Weights of a small GPT-style language model, trained from scratch on English Wikipedia.
Size: 11 layers, width 512, 8 heads of 64, MLP 1344 GeGLU, vocabulary 16384, 42.7M parameters.
Architecture: RMSNorm before and after each block, tied embeddings.
Training: 869M tokens, 6352 steps.
MLP neurons of a small language model. Each row is named by its layer, matrix (gate and up: input weights; down: output weights) and neuron, and shows model dimensions 160-255. Each number is 128 + 32 x the weight over its row's rms, rounded and kept within 0 to 255. A neuron's up and down rows have the sign that makes its largest values positive.
After each neuron's rows, "fires after" lists the tokens most often just before its 100 highest values on Wikipedia text that the model never trained on; "fires before" lists the tokens most often just after its 100 highest values on Wikipedia text that the model never trained on.

L4.gate579 [128 112 122 122 151 162 106 120 155 101 159 135 107 107 149 131 184 129 162 119 106 134 106 123 144 203 115  91 112  76  92 133 112 150 134 106 143 121  86 141 165 198  82 106 113 146 151  99 149 130 165 173 149 118 110 106 131 165 125 112 170 129 111 157 102 135 123  83 135  79 109 130 126 111 139  89 146  99 105  72 157 138 187 140 142 160 171 131 121 134 141 105 123  73 160 185]
L4.up579 [144 115 116 103 135 156 107 132 105 112 120 174 115 131 108 159 125 157 109 182 148 189 154  85 157 133 112 184 135 112 144 141 159 177 165 168 137 172 146 120 207 150  80 142  96 143 149 113  82  97 142 149 112 186 104 156 132 100  77 132 133 128 140 137 145 135 165 114 159 170 142 125 118  95 137 107 157 143 112 134 113 144 138  76 120 161 148 112 130  91 130 145 151 134 176 101]
L4.down579 [127 125  99 117 115 105 158 118 137 133 130 152 155  87  90 236 119  62 108 151 187 142 126 114 131 155 144  93  93 132 161  84  60 153 136  66 137 113 131 113 167 110 142  59 156 122 175 153 130 106 106 141 179 144 130 137 143 154 158 103 129 107 111 136 119  24 102 131 130 111 105 129 162 110 138 142 145 127 126  61  82 134 164  78 100 116 110 156 133 104 159 169 151  92 130  98]
fires after: " =", ")", "1", "0"
fires before: "\n", ")"

L4.gate1243 [155 131 147 159  84  81 103 134 123 108  94 151 123 129 136 125 106  83 156 132 117 135 105 170 117 157 131 156 143 146 144 136 131  99 105 133  22  78  64 105 106 180 145 176 143 119 138 114 151 129 128 129 119  81 126 185 167 126 133 110 166 154 114  98 180 206 156  59 163  81 130 125 109 121 166 172 142 131 185 156 110  68 105 119 121 140 158 182 119 118 142 150 107 156 162 144]
L4.up1243 [141 139 146 209  77 136  78 144 178  74 113 140 174 129 156 137  66 146 133  85 120 147 115 111 111 173 186  92 141  80 134 142 171  79 125 157 121 183 109 158  92 144 144 138 107  97 199  99  83 114 137 208 144 169  89 124 131  95 119 151 110  83 149 171  86 133  88 117 139  98 124 110 138 139  79 231 137  97 159  79 138 218  95 139 124  98 137  96 137 147 162 152 127 152  94 152]
L4.down1243 [124 155 129 136 118 149  91  94 118  98 108 120 119 139  41  76  87  93 160  92 135 144 140 165 107 140 200  97  80 120 114  96 153 134 120 115 108 109  94 187 119 103  86 181 149 165 129 135 167 143  94 144  84 146  91  86 125 139 105  60 154 145 102  90 128 219 129 190 104 149 112 121 140 112 126 166 130 134 149 172 159  86 126 142  94 159 140  71 140  90 108 130 165 105 157 160]
fires after: "1", "2", "3"
fires before: "1", "9", "8", "5", "2"

L3.gate649 [ 75 141 123 117 108 120 101 164 149  93 169 100 125 166 135  86 109  91 116  98 153 148 171 170 123 114 125 136 107 149 139 106 128  87 117 138 115 108 150 130 163 171 124 112 165 161 157 143 133 135  81 132 136 160 108 137 139 165 133 181 131 165 142 102  87 169 111  35 107 112 168 167 148 133 141 131 136 101 139 119 136 137 185  89  93 152 196  81 144 201 119 131  90 161 112 182]
L3.up649 [130 127 121 110 147 154  95 144 185 120 127 137  94  95 154 111  81  72 111 175  82 141 177  91  74 138 135 150 115  54 147 156  94 103 168 192 134 134 112  63 169 151  70 164 135  96 153 118  93  87 154 187 151  97  86 124 105 124 130 115 223 147 103 201  65 120 166 139 168 139 105 102 171 114 162 117 196  84 120 131 143 120 138 115  98  91 157 130 160 147 188 115 145 163 154 149]
L3.down649 [112  99 172 134  56  86 102 169 130 105 142 145 105 121 114 172  91  91  69  95 178 183 111 155 165 144 123 137 124 169 100 173 110 136 143 137 137  87 155 108 198 137 146  97 154 153 181 129 110  87 135  91  95 170 161 133 116 187 131 116 133 114 149 110 136 253 104  98  58 159 139 107 124 126 105 102 101 183 142 163 106  95 158 130 133 133 135  98  41 151  89 109 137 107 105 138]
fires after: "4", "6", "5", "3", "7"
fires before: " |", ".", ";"

L4.gate715 [104 112 146 146 101 140 110  72 187  69 154 141  90 113  64 137 134 115  94 126 126 157  63 155 113  87 134  65 127 163 113 107 121 145 171 114 146 137 134 195 145 166  85 131 150 154  52 143 180 108 140 187 154 147  94 144  71 157 145  59 138 194 142 111 199 133 177  94 142  76 117 109 140  68 107 160 115 101 122 105  92 151 182 136 136 161 125 161 109 145 109 110 151 134 102 155]
L4.up715 [ 64 109 118 141  74 110  97 136 177 126 167 132 131 133  84  99 139  85 107 151  42  99 118 135 139  90  43 108 138 100 154  75 162 149  45 162 147 161 166  88 141 126 148 101 175 104  71 139 133 185 150 131 151 132 128  90 114 165  96 112 118 176 159 142 173 162 106 173 109 136 161 150 117 108 121 126  88 126 146 141 114 194 169 136 105 247 175  95  63 114  85 140 117 126 153 142]
L4.down715 [127  83 146 141 136 102 139 102 135 102 127 119 104 150 121   0 147  90 118 110  68 119 116 137 127  70 138 121 141 146 161 124 119 157 149 112  92 163 160 127 128 112  77 154  97 119 102 117 115  86  96 168  94 132 107 110 158 159 137 106  53 126 149 136 142 246 122 144 102 106 108  99 187  93 136 118 118  84 109 194  87 169 138 139  80 149 141  56 107 103 107 115 125 112  86 159]
fires after: "%", ".", ")", ";"
fires before: " ", "\n", " January"

L3.gate936 [ 93 125  97  93 141 169 131 152 132  99 179 169 190 120 162 144 119 106 109  83 135 145 129 108 158 149 130 150 144  72 120 149  63 138  75 111 100 121 180 107 199 130 180 129 124 117 138 107 146 124 180 126 126 105 130 140 124 168  81 126 183 139  92  44 175 166 131 113  88  76 141 127 135 143 168 179 143 136 125 124  97 149 127  83 134 193 155 104 122  44 102 157 150 122 131 161]
L3.up936 [126  95 123 101 130 113 157 127 100  85 129 110  66 162 122 103 122  86 119 120  93 108 103 211 152 182 132 116 141  85  82 165 138  86 104 156 126 147  99  62 176 104 158 131 137 159  81 112 177 148 113  37 124 193 179 111 160  98 115 172 112 157 132 153 129 153  54 183 105 123 141 111 113 142 200 140 141  83 111 164 128  99 131  95 207 110 139 104 113 101  71 123 122 144  97 149]
L3.down936 [129 157 135 193  97 164 120 101 135 175  80  80  90  90 123 186  86 168 138 145 157 131 128 127 145 168 124 118 115 138 151 181 165 160 169 128 103 146 120  95 140 130  68 170 134 105 185 147 127  94  97 121 184 175 111  98 127 117 190  93  98 161 135 142 158 141 150 149 113 128 120 103  78 100 111 134 107 110  85 104 162  72 118 137  89 126  95  74 121 125 164 113 109 163  82 157]
fires after: "9", "0", "2", "1", "8", "6"
fires before: " |", "\n", ")", ",", " –"

L3.gate233 [137 122 124 128  62 167 180 159 183 119 128 125 143 129 146 171 121 123 107 149 133 101  94 125 142  92 107  74 154 126  94 149 168 137 190 148 150  72  94 153 146 135 186 100  70 202 100 124 116 112 169 142 182 108  94 115 147 137 172 104 152 115  98 115 117 165 138 131  95  92 101 138 121 119 142  82 122 123 146 163 151  81 118  43 151 210 155  96 121 186  57 118  79 125 145 165]
L3.up233 [157 117  85 112  60 114 101 136 156 130 131  50 111 176 140  83  92 164  91 154 116 129 108 146  88 100 129  88 166 118 104 132 142 121  87 137 130  72 107 130 120 139 116 126 106 125 113 108 103 159  82 113 110  74  98 130 108 125 128 135  68 176  89 121 130 159 137 140 140 101 119  98 158 130 125  97 119 137 172 154 130 139 182 135 111 122 166 149 105  88 127 189  79  98 147 134]
L3.down233 [154 124 154 105 154 137 148 113 155 151  96  86 128 143 129 139 104 101 125  29 146 112 116 126 115 134 210 157 125 164  89  76 147 152 179 152 129 138 171 151 143 173 109  81 104  86 121 143  73 137 150 135 146 132  51 169  83 162 110 130 174  89 173 145  93 179 168 131  93 131 117 142 130 104 185 140 131 158 123 115 142 135 118  40 142 144 105 125 184 141 105 138 118 108 178 130]
fires after: "5", "6", "3", "0", "1", "4"
fires before: " |", ".", "\n", " "

L6.gate1306 [123 143 141 183 117 166 123 133 159  87 188 129 117 174 127 142 124 143 178 113 140  83 121 132 106 152 169 144 106 110  92  68  64  86  72 129 103  89  96 135 106 110  45 128 152 119  83 100  70  80 147  84  99 131 161 166 191 144  52 189 151  82 167 147 118 172 159 119 107  94 122 121 152  97  96 113  95 123 123 123  96 137 152 184 121 159 161 162 100 189 145 130 152 144 134 128]
L6.up1306 [116 140 145 156 109 174 117 129  47  77 155 107 138 172  56 155 150 110 110 113 158 180  94 136 140 148  84  92 114 168 135 116 162 161 193 131 131 110 131 156 100 149 161 126 151 142 146 134 124  76 109 154 145 102 140 131 156  78 112 106 131 154  95 138 140 150 159 128 114 125 112 107  92 117  79  79 108  62 106 152 114 143 171 166  73 119 119 122 139 153 147 144  97 110 103  83]
L6.down1306 [162 108 125 129 142 155 111 113 100  63 165 135 142 158 130 100 164  93 137  83 138 142  97  92 108  79 117 109 125 160 131 108 103 123 150  97 138 113 136 130  58 151 138  79 107  89 132 117 199 129  85 108 156  91 174 132 174  91  80 140 145 142  88 110 165 147 153 124 112 115  94 138 171 128  63  82 117 120 126 124 102 192 146 155 114 151 168 131  98 161 107  93 102  75 158 156]
fires after: "2", " —;", ",", " In", ";", "4"
fires before: "1", " ", "0", " —;", "2"

L3.gate829 [ 56  98  95 121 128 162 106 157 161 126 126 101 119 126  93  75 118 184 138 121  95 112 134 126 104 134 145 143 126 160  55 102  88 148  81 130 141 104 134 120 171  99 104 122 136 175 124 110 150 110 185 100 169 120  68 161 155 108 139 129 161 102 133 124 138 152 121 108 144  68 201  95 154 128  89 192 161 135  73  76 134  78 121 163 146 148 183  72 140 167 110 154 143 123  64 185]
L3.up829 [ 76 135  75 127  89  55 129 128 148 116 139  82 116 158 130 178 183 109 126 163 180 135 114 152 138 145  76 106 177  91 159 170 160 106 100 111 120  72 139  99  77  56 137 171 149 135 114 112  96 145 137 122 122 122 175 117 165 153 120 121 126 128 134 127  72 169 105 125 127 137  92 106 116  86  67 159 159  59 165 141 110 114 154 122 161  92 137 129  69 108 106  94 124 127  63 128]
L3.down829 [121  74 176 119  94  84 130  66 170 221 123  97 153  68 166 150 101 115 128 101 121 113 116 165 115 109 142 160 116 147 123 147 102 103 115 136 130 134 132 148 112 154 127  71  85  66 154 122 100 130  95 164 167 133 117 128 120 197 131 156 149  83 190 133 166 217 135 122  91 154 165 117  99 135 122 127 139 195 127 135  22  84 146 151 133  97 104 140 100 124  91 147 147 170 140 159]
fires after: "0", "1", "4", "8", "5", "6"
fires before: " ", "7"

L8.gate79 [133   0 154 182 161 100 123 173  73 198 129 121 139 102  95 140 122 111  69 130 149 135 118 173 166  82 119 136 156 109 149 106 121 148  92 119 119 128 147 149  66  84  89 113 153 171 126 138  58 151 138 132 124  98 105 134 138  87 129 102 154 153 122 144 139 117 128 132 111 129 125 122 125 160 140 119  98 147 106 151 152 105 126 141 121 138 135 154 129 122 149  56 160  92  87 115]
L8.up79 [104  62 197 177 127  97 185 162 106 139 149 128 162 161 170  65 140  58 123 154 123  82 181 118 133  87 133 126 171 126  56 130 114 175  60 176 163  82 143 173 132 149 129 149 125 141  81 121 106 125 119  72 128 109 114 145 131 119  89  90 129  97 114 130 123 113 138 112  95  89 128 125 137 129 162 149 117 119 113 105 141 174  80 112 140 197 150 147 150 184 124 128 146 147  98 111]
L8.down79 [170   0 149 174 152  95 115 176  89 120 120 115 131  74 103 187 171  79  87 139 127 147 115 165 137 136 156 168 122 143 140  80 127 113 136 113 121 140 122 120 153 168  90 139 141 129 145 148  90 146 188  69 137 177 124 160 117  92 137 103  87 150 180 145 107  88 150 133 103 148 153 137 168 153 136 157 132 142  97 144 175  70 158 132 101 107 122 134 130 123 174  26 157 130 131 135]
fires after: "2", " ", " |", "0", "|", "1"
fires before: "1", "0"

L4.gate932 [143 161  82  87 104 132 120 114 133 136 111  91  73 149  79 112 131 134 170 154  96 114 122 106 125 138 145 102 151 130  64  90 141 156 116 117  39  98  62 144 161 132  83 118  95 115 149 126 117 120 118 130 164  59 158 136 149 147 121  82 173 133 148 113 124 174  89  86 142 158  76 154 151  86 101 154 111  87 138  79 149 183 160 136 144 187 126 144 125 168 130  90 194  93  92 182]
L4.up932 [115 146 122 115  99 153 117 113 102 106 120 136 165 121 106 118 102  90 142 101 146 100 175 171 177 178 112 146  87 121  48 135 154  98 182 168 109 136 149 134  90 111 126 152 104 108 102 126 163 116 166 108 141 105  89  85  49 119 128  93 171  49 132 149 125 152 151 148 135 147 177 169 142 136 150 193 155 216  93  73 122 147 148  97  55 131 119 135 121  87 124 133 126 136 126 126]
L4.down932 [117 130 132 151 136 123 152 111  89  86 146 137 128 186 117 104  93  73 122  97 103 101 117 133 143 178 124 100 112 176  93 114 157 160 187 151 107  49  76  72 158  85 120 139  93  59 104 120 101 115 168 106 142 122 114 136 101 119 180 116 113 135 173 140 136 167 157 103 137  95  95 126 143 120  73 127  42 105  72 158 177 161 134  58 127 141 119 120  88 128 112 177 129  79 132 106]
fires after: " ", ","
fires before: "1", "9", "0", "2", "8"

L4.gate204 [129 148 111  67 126 162 191 141 162  97 161  92  44  59  82 114 156 119 181  86 167 153 148 158 121 133 150  67 134 146  93 144 100 184 134 180 124  74 120 128 155 155 113 129 133 103  97  75 148 122 159 100 131  92  90 142  83 152 131 137 141 127 121 150  89 132 141 133 122 122 124  98 142 155 173  84 124 144 124 149 183  86  73  99 146 105 140 160 128 107 129 134 104 144 121 186]
L4.up204 [124 117  97 107 121 131 118 165 113 126 101 107 109  94 159 151  91 180  51 141 176  95 101 243 178 134  92 151 124  51 139 114 150  72 134 118 149  54 137 158 174 186 148 124 128 148 162  92 146 139  86 140  85 148 140 168 129 137 186 143 139 124 102 125 118 143  74 100 106 114 138  92 122 160  93 113 135 103 130 174 131  71 136  58 126 116 112 163 160 121 175 139 112  86 127 110]
L4.down204 [102 135 176 173  82 154 161  99 132 148 126 108 152 131 126 139 130 125 165 106 130  89 110 173 175 120 115 102 163 128 104  75 134  81 130 121 168 125 141 201 119 165 143 122 112 127 129 147 149 154  80 102 112 192 149 122  97 144  90 143 130 121 161 131 158 160 104  77 102 108 127  99 140 166 130 129  81 122 177 200 105 104 139  65 129 127  88 178 127 154 180 113  91  79 161  67]
fires after: "8", "2", "3", "1", "9", "4"
fires before: " |", " ", "."

L6.gate1080 [102 135  83 172  96 165 134  77 132 120  92 112 103  87 146 126 136  98 142  92 119 141 130 197 181 136  98 158  69  94  98 111 119 119 148 184  92 192 113 132  96  98 101 116 153 111  63 151  71 181 147 121 163  65 141 160  86 181 191 143  67 159  96 128 121 124 176  87 158 125  98 135 104 145 101 104 160 137 156 133 149 137  60 123 131 132 116 172 127 141 132 138 135 201 154 116]
L6.up1080 [ 29 165 155 174 104 130 192 102  75 137 141 116 166 148 109  90 124 123 172  91 104 116 126 134 149 132 119 102 150 158 129 145 115 108 117 197  99 161 152 118 113 146 128 118 138  84  96 174 144 158 159 171  60 110 100 133 158 114 137 101  79  65 124  73 115 208  68  71 127 123  83 128 110 121 123 105  83 160 105 133 148 181 120 186 141  90 107 108  72  76 156 116  77 104  96 191]
L6.down1080 [113 149  92 146 117 125 144 115 170 123 136 128 117 104 111  77 123 151 165 121 118 154  88 138 136 127 127 133 112 177  99 167 179 118 107 124 118 190 164  78 123 102 108 110 121 128  97 126 145 164 130 105 136 141 133 148 160  99 148 124  71 149 153 178 106 160 125 125 173 142 147 113 102 175 142 136 123 103  79 114 155 186 118 138 143 133  75  95  83 103 119  76  80 156 128 129]
fires after: "1", "."
fires before: " |", ";", ")"

L6.gate516 [109   0 197 184  87 113 110 113 175 107 108  93 145 135 107 125 114  96 140 114 201 147 120 133  94  99 126 145 145 131 119  62 106  88 135 151  99 149 161 116 132 150 128 103 163 205 152  68 143 159 155  93 118  88  91 105 163 129 133 179 124 189 126  73 108 134 133 132  88 136 114  94 128 140 125  66 158 155 124 135 170  98 135 112 104 162 173  97 160 150 179  33 117 153 149 133]
L6.up516 [136  35  97  96 139 111 112 160 138 124 117 160 145 136 121 142 150  83 137 138 209 107 143 118  89 101 130 121 177  95 136 117 136 126 164  79 151 137 114 158 138 137 125 112  88 147 130 121 145  83 173 148 109 103 106 152 133 112  82 121 154 141 122 131 140  67 194 121 129 171 133 111 163  91 125 116 214 114 178 139  58 100 135 100 179 135 155 134 172 159 224  41 183 136 163  95]
L6.down516 [151 128 101 121 175 148 106 136 112  59 143 214 137  86 151 133 182 102 142 127 137  61 130  52 173 135 124 183  87  73 108 176 130 152 202  92 130 125 179 198 125 111 102 117  99 118 121 139 114  79 132 190  68 156 137 107 103 141  47 144 123 127 119 148 107 128 168 118 184 100 164 110 120 169 157 125 168  95 164 155 144 119 141  98 114 129 107 166 135 162 166 125 157 146 144  52]
fires after: " |", "|", " ", " January", ";", " September"
fires before: "2", "3", "1"

L8.gate725 [151 159 107 155  92 143 156 100 128 127 150 142 106 192  74 177 163 154  92 132 114  81 110 222 129 165 157 150 160 110 125 105  88 134 137 185 178 150 134 114 126 167  31 129 105 156 147 177  91 119 171  92 131 104 201  48 145  92 133 108 129 139 174  93 106 150 126 139 134 117 194  85 161  95  82 114 186 169 134 140  91 126 140  93 113 162 131 140 131 153  72 114  98 124 152 110]
L8.up725 [143 112 153 200  91  94 118 117  91 127 178  87 134 164  77  74 131 141  93 153  72 122 102 108 164  85 121 116 108 129  64 108 111 125 171  69 161 167 151  85 149 107 127  91 128 168 117 157 129  29 131 154  94  90 142 108 132 165  88 155 123  62 128 114 151 132 145 164 115 100 118 132 124  94 103 100  70 183 102 130 128 146 154 173  73 150 108  87  80 179 151 100 140 161 102 139]
L8.down725 [149 110 108 180 114 113  95 119 125 121 154 121 114 152 136  94  95 146 126  89  92 161 150  94 128 156 125 137 147 130 110 160  78 142 130 124 164 107 128  63 106 107  98  95 136 118 149 163 107  73 158 150 139 169 146 132 187 112 122 148 139 143  96 114 165  86 149 193 144 125 142  98 255  87  92 137 133 128 132 173 160 155 143 123 114  85 164 106 135 229 139 128 117 113 121 183]
fires after: " —;", ";", " RV", "0", "2"
fires before: " —;", " ", " RV", " —"

L8.gate228 [100  85 166 102 128 123 140  76  95 160  58 162 131 137  93 166 126  52 148 117 187 125 150 100 130 158 176  63 148 137 122  76 120 162 124 120  97 134 134 175 134 128  74 123 114 140  83 167  92  92 114  92 162  89 204 131 152 150 129 104 124  68  84 154 139 119 166 136 101 118 103  78 142 176 164 100  82 124 107 101 126 160 110 112 110  88 213  66 138 140 151 123 160  56 144 113]
L8.up228 [140  75 158 127 113 166 159 132 193 136 107 138 116 115 126  97  91 121  87 173 168 140 132 155 179 143 102 167 166  98 108 138  98 182 169 131 159  98 133 142  72 131 117 113 135  63  82 128 113  94 139 142  51 145  98 109 109 113 106 181 129 111 134  73 105 139 124 160 148 146 183  92 104 165 143 161 173 132 176 132 170 160 116  85 170 123 137 109 169 130 136 210 148  96 131 156]
L8.down228 [161 139 132 120 146 139 165 121 116 134 193 156 132  76 135 132 135  82 139 151 113 137 167 100 147 110 156 132 139 134 107 117 128 157 185  91 167 148 199 100 146 148 215  93 141 121 111 109 153 115 162 152  88 118 107 177  86  77  91  93  91 130  86 149 116  84 113 130  91  57 124 155 119  68 158 139 167 164 105 148 145 136 169 166  97  83 142 189 142 146 140 145 126 164 119 102]
fires after: "2", "0", "1", "|"
fires before: "1", "2"

L6.gate781 [135 121 116 144 130 148 152 143  99 163 115  99  74 151  96  73 104 121 137 154 143 170 157 157 120 166 163 169 100 132 138 117 115 105 132 127 125 129 128 119 129 109  87 160 146 160 103 158 120  77 170 132 119  19 121 143 135 138 159 104 103 196 149 130 118 150  92 134 160 131 118 122 132 155 130 134  97  85 125 145 168  91 156  97 138  90 188 143 168 139 142  81  86  94 125 143]
L6.up781 [126 167 165 159 122 153 183 200  73 104  82 101 172 140 116 147  47 116 190 132  99 136 104 155  90 163 106 143 135 169 103 106 141 142  59 187 104 111  69 166 113 126 101 177 121 105 159  97 123 100 130 168 164 159  86 130 146 190 110 181  90 113 117 158  95 160  77  62 174 102  89 171 126  97  96 127 100  40 101 122 109 157 139 118 171 133 178 152 123 129  89 145  86 176  63 149]
L6.down781 [ 80 180 162 146 151 138 156 107  75 121 116  97 117 164 118   0  91 162 173 136 136 103 104 111 150  76 148 128  76 153 141 152 163  58  85 110 147 120  97 148  97 121 134 150 126 130  86  86 127 178 135 161 146 117 138 113 173 143 145  91 139 143 172 132 119 132  76  81 191 106  86 183  96  77 117 164 105  95 206  97 128 133 143 120 126 114 142 140 101 119 131 121  92 165  57 152]
fires after: " ", "2", "3", "1", "0", "5"
fires before: " |", ";", ":", ")", "″", "9"

L3.gate1077 [100  78 158  99 103 129 155 154 144 125 149  94 121 100 123 125 181  57 195  72 134  99 117 160 160 119  89  91  99 134 120 130 130 191 163 124 101 143 109 156 139  92  74 208 136 101 172 144  92  74 118 113 133  71  97  58  78 125 124 108  97 132 118 125 169 125 100  90  87 105  81 108 100  95  92 129 174 130  97 118 157 163 103 156 120 171 142 125 124 117 200 144  78 139  89 163]
L3.up1077 [121 133 115 164 142 125 161 122 153 121 105 135 127 116  84 100 160 161 138 130  74 126  88 177 165 134 143  70 143  69  66 136 121 123 123 121 102 104 188 116 188 124 165 173 128 101  91 135  90 165 123 120 117 139 125 203 105 134 103 122 134 121 176 150 132 150  94  79 129 126  95 105 138 165 134 130 131 117 148  96 191 142 150 141 176 214 184  94 195 140  95 105  98 126 132 166]
L3.down1077 [121 100 161 149 162 147 137 175 147 205 132 122 129 175 134 119 154 169 146  56 117 118 144 133 120  85 156 128 136 146 138 119 166 134  93 171 153 114 158 111 106 125 108 147 108  98 151  88 113 154 109 135 189 108  75 108 112 197 123  97  99 120 133 171 166 243 148 106   9 144 132  78 174 141 109 128 164 223 137 134 154 134 118 139 102 163 110  55 167  96 126  87  76 106 100 167]
fires after: ")", "0", "2", "8", "7", "1"
fires before: " ", "\n", " X"

L8.gate146 [111 111  74 254 153 201  56 108 114  81 123 145 153 213  85 114 159  93 156 128  82 130 145 122 146 149 155 110 108 180 118  71 134 113  90 137 109  53 161 107 154  83 127  93 144 121 135  95 121 130 178 127 155 137 137 192 106 121 137 126 123 105 169 109 106 166 128 109 103 144 109 140 131 114  81 182 134 140  72 168 137 160 185 110  63 102 141 140  61 163 119 132 178 199 117 126]
L8.up146 [ 76 123 100 131  93 153 147 124 141 100 185 137 143 180 143 112 156 151 178 152 142 119 140 115 128 128 189  83 102 145 128 121 134 156 136 159  37 129 150 180 133  76 120  91 167 148 117 176 170 121 144 114 133  64  71 146  93  85 113 130 122  91 110  97 160 128 130 112 139 129 131 154 126 115 118 136 134  86 161  48 126 218 126  89 158 129 104  75  73 177 144 153 133 149 106 137]
L8.down146 [160 115 132 173 111 173 110 116 121  94  97 166 149 131 110 134 208 136 156 111 185 163 149  43 167  87  95  80 146 154 128  99 126 126  94 138 151 163 140 128 138 106 137  76 140 161 117  99 187 145 158  83 142  87 125 139  96 162 130  99 131 124 132 180 105 152 146 151 133 113 157 109 124 100 161 124 106 157 167 125  98 143 198 135 123 163 158 134 140 137  98 107 128 172 139 147]
fires after: "2"
fires before: "2", "1", "0"

L8.gate1304 [ 92 147 168  92  85  90 117  80 145 115  76  74 148 163 111 137  23 123 204 180  98 113  90 121 121 134 147 134 136  85 109 101 124 203  64 105 124  99 160 160 115  83 148 158 134  91  96 126 145 103 134 108 139 118 135  98 127 127 122 126 140 125 107 128 178 139 135 169  70 136  89 131 152 132 196 134 105 119 115 108 132 153  92 105 141 146 150 124 109 135 133 124  75  72  90 127]
L8.up1304 [110  81 141  92 156 126 141 114 168 182  72 116 129 159 163  92 132 158  92 131 125 103 113 216 103 101 147 132 170 149 115 152 109 130 104 103  98  88 152 141 113 103 152 126 162  87 126 101 104  92 110 132 135 107 170 125  86  89 152 147 129 128 114  99 151 121 111  99 121 140 160 138 153 104 103 128  95 170 181  87 129 112  67 136  76 130 115 118 190 123 160 181 163 100 167 141]
L8.down1304 [124  48 184 128 121 159 157 133 181 172  94 125 157 153 134 116 136 136 135 135  88 134 166 102 167  64 159  88 133 127  85 134  98  92  53  85 142 105 159 131 199  96  80 139 125  58  96 115 152 128 131 184  86 168 138 103 107 137  85 186  59  94 158 115 145 113 117 125 100 171  82 102  85 138 144 128  56 138 142 144  95 114 137 118 104 122 128  55  92 158 114 156 109 117 102 164]
fires after: "1", "0", " |", "9", " ", " +"
fires before: "4", "5", "6", "7"

L4.gate666 [151 135 100 113 158 121  42 149 137  79 101 137 204 167 112 118 179  92 196 138  76 153 148 152 108 212 124 139  61 163 122  87 132 169 160  73  38 121 116 157 121 134 110 140 137 172 139 121 118 118 161  99 140  75 150 138 152 123 143 120 178 137 173 140  70 202 120 148 102 139  75 173  98 137 126 176 133  95 114  74 138 169 188 156 113  79 145 129  93 146  94 123 159 120  95 137]
L4.up666 [129  57 125 134 128 174 143 127 143  94 122  94 123 159 147 127 169  72 153  99 110 122 171 147 138 118 124  89 119 133 114 113 174 133 154 155 120  88 100 146 131 108 164 146 138 180 139 155  96 113 109 155  85 146 113 118 129  70  75 152 106 126 158  93 114 153 189 119 127  93  99 179 156 146 143 155 189 141 146 141 136 189 168  81 161 142 185 145 147 119 102  93 198 127 163 115]
L4.down666 [137 116 112  73 100 161 125 118 162 145 115 147 111 142 193  73  91 192 155 119  77  98 156 160 171 182 163 137 135 145 152 119 150 163 170 152 155 145 150  92 146 165  92  83  86 116  86 160  79 117 139 148 103  99  99  83 141 129 146  90 132 132 144 133 134 225 125 135 112  91 128 154 240 168 173  92  68  87 103 183 154 135 105  48 100 109 166 117  94 101  66 145 221 119 150 118]
fires after: " ", "1", " ("
fires before: "9", "8", "5", "6", "0", "7"

L3.gate1048 [ 66 143 130 137 137 110 121 137 119 110 142  56 100 148  97 141 140 108 145 103 131 138 142 104 104  88 151 151 162 175  47 126 122  84 206 119 132 152  65 108  71 133 139 137 164 120  74 104 137  97 127 128 135  38 128 120 119 172 149 165 156 121 141 119 120 160  93 104  97 162 114  82 156 156 117  89 160 144 110 157 148 117 159 117  85  71 152 124 148 157 132 146 151 133 175 104]
L3.up1048 [120 135  67 137 104 121 103 159 107  93 148 138 128 189 135 133 135 164  61 161 145 165 132 124 131 162 127 146 102 137 150 127 163 102  95 142 177 123 108 109  89 137  79 157 162 126 144 151 124 124 165 139 119 107 160 120 160 133 193 117 182 152 131 158 133 158 157 164 127  82  95  88 165  76 118 110 124  94 144 148  97  85 118  95  82 116 130 113 167  91  79 177 136 167  90 155]
L3.down1048 [118 145 107 125 155 168  83 133 165 182 149 120 123 101 108 154 152 138 139 111 115 177  68 140 100  53 167 183 205 148  66 125 159  90 215 126  92 134 100 104 105 104 115 114 136  67 110 167 164 115 122 101 132 103 144 141  89 164 135 169  94 159 124  82 132 255  98 121 102 138 103 145 134 155  86  85 140 157  89 161 133 181 160 118 150  79 190 163 159 139  92 137 162 118 141 110]
fires after: "2", "3", "4", "6", "1", "8"
fires before: " |", "0", ".", "″", "9"